python train.py --num_hidden_layers=12 --hidden_size=384 --num_attention_heads=12 --num_key_value_heads=12 --head_dim=32 --intermediate_size=1536 --vocab_size=3125 --hidden_act="squared_relu" --norm="layernorm" --norm_place="pre" --norm_eps=1e-06 --positions="rope" --rope_theta=17800.0 --rope_fraction=0.5 --qk_norm=false --attn_scale=0.177 --bias="none" --tie_word_embeddings=false --parallel_block=false --init="uniform" --init_std_qkv=0.0329 --init_std_o=0.0329 --init_std_up=0.0329 --init_std_down=0.0 --optimizer="muon" --learning_rate=0.0136 --lr_mult_qkv=0.5 --lr_mult_up=1.32 --lr_mult_down=2.0 --beta1=0.9 --lr_head=0.00936 --max_grad_norm=1.0 --warmup_steps=200 --schedule="wsd" --decay_fraction=0.838 --decay_shape="square" --final_lr_fraction=0.1 --batch_tokens=262144 --max_seq_len=1024 --doc_mask=true --train_tokens=1196000000 --max_steps=4563 --dataset="wikipedia_en"
MLP neurons of a small language model. Each row is named by its layer, matrix (down: output weights) and neuron, and shows model dimensions 64-159. Each number is 500 + 40 x the weight over its row's rms, rounded and kept within 0 to 999. Numbers have three digits each.
After each neuron's rows, "raises" lists the tokens whose logits its output raises most directly, leaving later layers aside.

L6.down905:518542475455458582505431546498465509488538535488477534487469550441381523504493543451527574512548526546472469497486525507457539521438460516506488514530475534461614538582492480492515435471511522550486575450508472475535491527500515526473550480571530561502581468456492576530481469485430493580
raises: "'s", "’s", "'", "′", " own"

L6.down560:442541469508502555460486513500505518503531450505413470472492489449583485559560494470527504485493524422501480476509543489524460505464490517443536525504479492574531520458438501527532483511452453506454485510470524454508538531451571505394520509467463549444441541533488529535501569481484570488
raises: "ably", "able", "ab", "roll", "duced"

L6.down353:465487531492425453512487560459499446499508489544505442593476439511470495436548497447498522510472574434420514507492565579421455489501524487508495526458491518548479481463529468482459507471489475484434538462430524524497523481473468410470530547449524510476506479512461533529522494491545546520
raises: "re", "y", "rea", "se", "arth"

L6.down846:547449570533470546566527466566481435501489468557471478491506494589514570556488488468542503472475556503503531504494472544484446495534524516514518493449519462496531475484504489477541482562479440458494475515496403569502493486535479467531533519493499451520587486477487549474497497534475497586
raises: " votes", " Democratic", " Democrat", " major", " party"

L7.down1033:504435571493589524492483510490501511545485506522481430533479498548510590531461510490539504491490523414480488466479539480543527506444467503512525509563538575409528548478482536514465597511470528486499482511482461550526445396462493488524441473520530490529487487455466507537475458422487502527
raises: "stit", "stitut", "ternational", "ference", "stitute"

L7.down1474:445481533554558514464506523523582473516470501544452476531534417503461454548511457489463472525498462446473459530527503490449597431495507530492554513502441443460505519552559474488496489531524487377523520558469497500508508511523451480441494506521505534553510534497445563508493434576447476518
raises: "r", "rap", "hed", "rist", "ft"

L7.down481:514501486491511505469567509528486490514562557488533487586508547507540438488524551561444489498514484488428535500570488475411480552491506487517528516571524475494468583498512487503522501491531484459498491567413493411491398517549465533572456483525548548490506469412475494577476505498477494374
raises: "s", "es", " history", "As", " activ"

L7.down390:513447492445528565485497536479539587485517460548513515513518536449351463488476522482497557497504415515473503524568529506442483521463514479498505537474499483455474546564502453531530484507490321532508464481489528463547508497515494503451399449503481502463434496498467499521440452490549506477
raises: "ory", "ories", "atre", "rap", "ater"

L7.down498:458513474503474528548483451582551493497485445508417505548541482509443471570455462540505504500513570483501497513523516481467509507479553538505531518579465430545447507515540518494476541462518521571504493423555474518543543490471546483474472478474469431480557470475432461517498475491480534474
raises: " month", " days", " year", " months", " week"